Weights of a small GPT-style language model, trained from scratch on English Wikipedia: width 768, 6887 steps.
MLP neurons of a small language model. Each row is named by its layer, matrix (down: output weights) and neuron, and shows model dimensions 528-591. Each number is 200 + 20 x the weight over its row's rms, rounded and kept within 0 to 999. A neuron's up and down rows have the sign that makes its largest values positive.
A block is one neuron, or neurons of one layer that tend to fire together. Before each block is what it responds to, as a language model described it from the Wikipedia text at the highest values.

Word-piece continuations right after a short opening piece such as To, Ho, Fu, Bru, mostly inside personal or place names in tables and lists, e.g. Tsuji-no, To-us-saint, Ho-od.
L3.down77,181,242,225,225,190,199,225,219,206,155,189,212,228,229,216,189,185,242,214,213,195,179,173,164,228,167,231,192,187,190,221,229,200,223,189,223,210,183,168,188,188,203,210,204,202,158,230,186,220,181,194,224,236,177,210,171,220,192,202,218,205,203,192,210
L3.down101,182,199,217,188,194,222,232,176,263,189,205,197,246,166,180,199,177,235,212,212,227,214,173,177,247,192,203,226,217,197,227,212,188,239,203,196,199,206,196,222,201,232,189,199,212,175,224,185,177,212,212,235,215,179,217,252,204,238,195,218,159,221,211,200
L3.down509,169,204,220,221,188,194,211,231,184,233,166,218,191,199,184,181,164,193,220,195,206,192,198,219,194,192,198,186,241,197,205,214,210,209,177,179,196,207,216,219,191,213,161,228,206,164,173,176,203,245,208,200,177,152,205,171,227,225,183,192,208,208,185,189
L3.down698,189,178,243,184,180,192,206,219,220,237,188,185,202,226,199,184,189,206,199,204,189,210,172,202,179,167,189,224,231,204,214,197,194,246,172,186,222,201,205,221,179,200,222,196,218,179,209,197,169,193,212,224,198,231,207,199,207,228,181,183,172,182,181,235
L3.down720,189,210,214,199,189,206,220,214,186,188,179,183,213,196,192,205,188,188,237,205,211,187,165,190,187,213,221,225,181,229,188,203,186,193,194,195,201,208,200,199,213,223,205,193,224,167,216,231,181,208,176,246,206,187,226,185,227,207,167,215,195,199,170,199
L3.down1487,169,208,230,189,188,226,169,209,196,188,203,181,175,186,223,197,198,194,213,176,240,172,189,174,191,174,192,180,213,236,258,226,179,224,197,215,222,189,176,236,176,228,218,232,188,178,207,204,177,200,205,217,207,227,220,196,204,206,192,179,167,180,198,198
L3.down1913,164,185,215,225,217,197,208,143,240,175,187,216,217,220,212,212,222,188,169,187,211,181,184,184,231,200,179,200,198,265,209,233,183,213,183,205,186,206,250,214,204,199,184,145,201,245,174,166,174,225,208,221,227,216,198,219,183,199,199,173,224,206,240,246
L3.down1914,237,183,208,189,193,196,221,192,207,187,208,224,161,191,199,187,161,178,233,190,211,191,181,159,187,191,233,186,227,207,190,222,213,194,197,225,192,211,194,171,204,220,187,215,199,214,205,222,180,195,217,204,205,195,191,199,184,209,192,166,169,220,185,235

Pipe separators in wiki tables that directly follow a numeric cell value, such as scores, vote counts, percentages (12.600 |, 4,486 |, 76.3% |).
L3.down225,185,187,213,227,200,222,208,162,218,188,182,191,207,225,192,170,196,213,245,209,243,206,209,216,220,216,207,200,204,233,219,222,202,211,189,198,237,173,189,195,216,222,184,191,207,186,204,206,194,210,230,204,201,186,227,223,209,219,191,214,203,171,195,209
L3.down300,194,185,213,191,170,215,222,195,243,198,185,219,197,188,208,157,186,178,200,195,213,192,189,172,215,213,192,233,213,201,240,211,164,186,194,178,237,232,186,212,226,211,195,214,212,175,200,208,199,177,204,211,189,160,225,174,205,236,213,181,191,210,162,219
L3.down371,213,194,233,206,197,206,183,171,187,143,165,193,213,211,203,189,179,215,177,267,190,200,130,190,206,188,187,212,162,193,214,183,213,228,208,210,205,248,223,186,194,195,186,166,219,191,210,215,224,214,206,206,220,232,226,219,201,189,201,189,208,183,190,224
L3.down935,221,223,197,221,196,186,181,185,216,212,208,204,198,164,221,190,194,217,198,205,188,184,190,213,191,145,196,224,195,187,195,161,206,191,171,214,223,192,193,208,183,176,187,228,200,204,197,181,177,196,207,207,195,187,236,217,186,241,193,235,190,186,208,182
L3.down1211,235,181,225,189,163,228,239,222,232,195,202,200,206,243,200,222,206,202,213,216,193,209,165,161,230,199,209,210,215,168,193,191,192,194,190,229,216,209,203,205,210,206,205,207,221,208,240,249,212,198,189,212,186,199,204,203,226,237,198,190,169,197,185,224
L3.down1377,233,209,247,230,198,179,205,184,207,224,207,225,214,193,219,225,203,219,218,198,204,189,198,225,213,196,204,215,223,163,168,172,229,194,208,232,168,207,219,187,191,209,185,185,202,217,197,159,190,225,210,218,209,190,206,207,204,194,191,195,195,188,208,176
L3.down1480,187,208,201,183,222,219,235,173,234,155,193,184,188,190,204,177,159,230,170,210,209,164,205,214,178,171,198,229,185,187,205,229,238,197,215,196,226,220,221,184,214,182,156,219,193,202,202,181,147,201,216,201,188,169,183,223,197,216,207,213,189,188,204,216
L3.down1977,225,206,235,207,189,225,214,208,228,200,172,209,196,208,226,216,206,203,236,181,213,234,169,207,195,202,185,245,203,210,179,159,193,224,222,214,203,198,224,233,215,195,174,162,230,177,190,196,214,203,204,208,207,221,176,189,212,232,180,211,201,164,212,209

Word-piece fragments inside proper names, right after a short opening piece like Ho-, Na-, Ku-, as in Ho|up|houët, Na|poli, Ku|rrell.
L2.down631,224,210,232,199,197,213,186,186,180,172,169,212,187,212,194,204,185,219,204,189,206,203,185,175,213,178,201,210,182,211,212,207,198,189,205,220,207,189,194,237,182,223,213,175,234,220,201,183,209,209,207,200,173,194,178,202,227,193,252,195,183,183,188,207
L2.down925,167,187,216,194,181,209,197,168,217,221,232,214,185,208,192,227,202,179,245,197,199,176,200,194,188,207,238,186,215,168,227,196,208,186,192,173,202,233,169,217,236,222,184,205,215,184,232,184,196,199,167,181,219,198,177,209,200,211,207,198,213,223,191,184
L2.down1581,167,232,220,212,213,200,187,210,217,193,208,201,195,189,202,186,215,230,258,215,181,228,227,261,194,231,235,196,187,225,199,180,165,169,210,192,197,206,200,209,224,190,207,222,194,210,183,179,209,232,209,231,175,210,207,208,207,185,237,207,199,220,229,193
L2.down1968,198,225,221,174,218,232,206,188,187,184,172,196,164,156,152,217,171,197,191,221,186,165,225,196,180,196,221,213,232,184,197,190,181,199,197,180,150,214,230,190,221,202,196,200,228,192,209,194,185,204,228,188,192,190,219,183,191,184,212,178,196,191,165,183

Separators placed straight after a multi-digit number in stats tables or date ranges, such as a table pipe after 866, semicolons, and year-range dashes (705–748).
L2.down1359,191,159,196,192,196,202,213,178,182,198,190,172,151,187,200,190,201,205,199,183,178,214,197,186,202,201,177,182,222,230,192,200,217,214,174,257,197,190,203,214,216,163,212,175,235,205,180,238,175,219,202,215,172,196,218,216,193,195,171,182,214,210,206,206
L2.down1580,191,215,207,204,216,180,197,247,203,248,237,187,218,206,223,189,212,227,219,189,177,237,188,197,225,198,190,187,199,182,202,177,183,200,187,211,178,251,157,207,224,194,187,208,181,169,214,207,193,198,206,239,194,193,202,145,242,200,180,230,211,189,221,209
L2.down1619,194,216,197,183,240,197,179,211,178,200,186,184,172,176,202,171,201,216,229,157,192,246,195,206,208,191,193,189,192,183,196,202,194,217,211,167,199,171,206,215,211,165,188,187,184,234,204,172,177,151,213,212,189,187,195,177,196,190,210,226,201,190,230,175
L2.down1952,177,204,210,206,219,194,197,200,205,221,217,173,188,213,182,187,206,175,180,215,197,210,204,190,188,224,207,188,187,206,164,224,186,225,171,185,207,180,211,171,201,190,207,180,219,194,206,202,177,208,217,214,218,214,196,183,180,191,203,230,189,205,215,169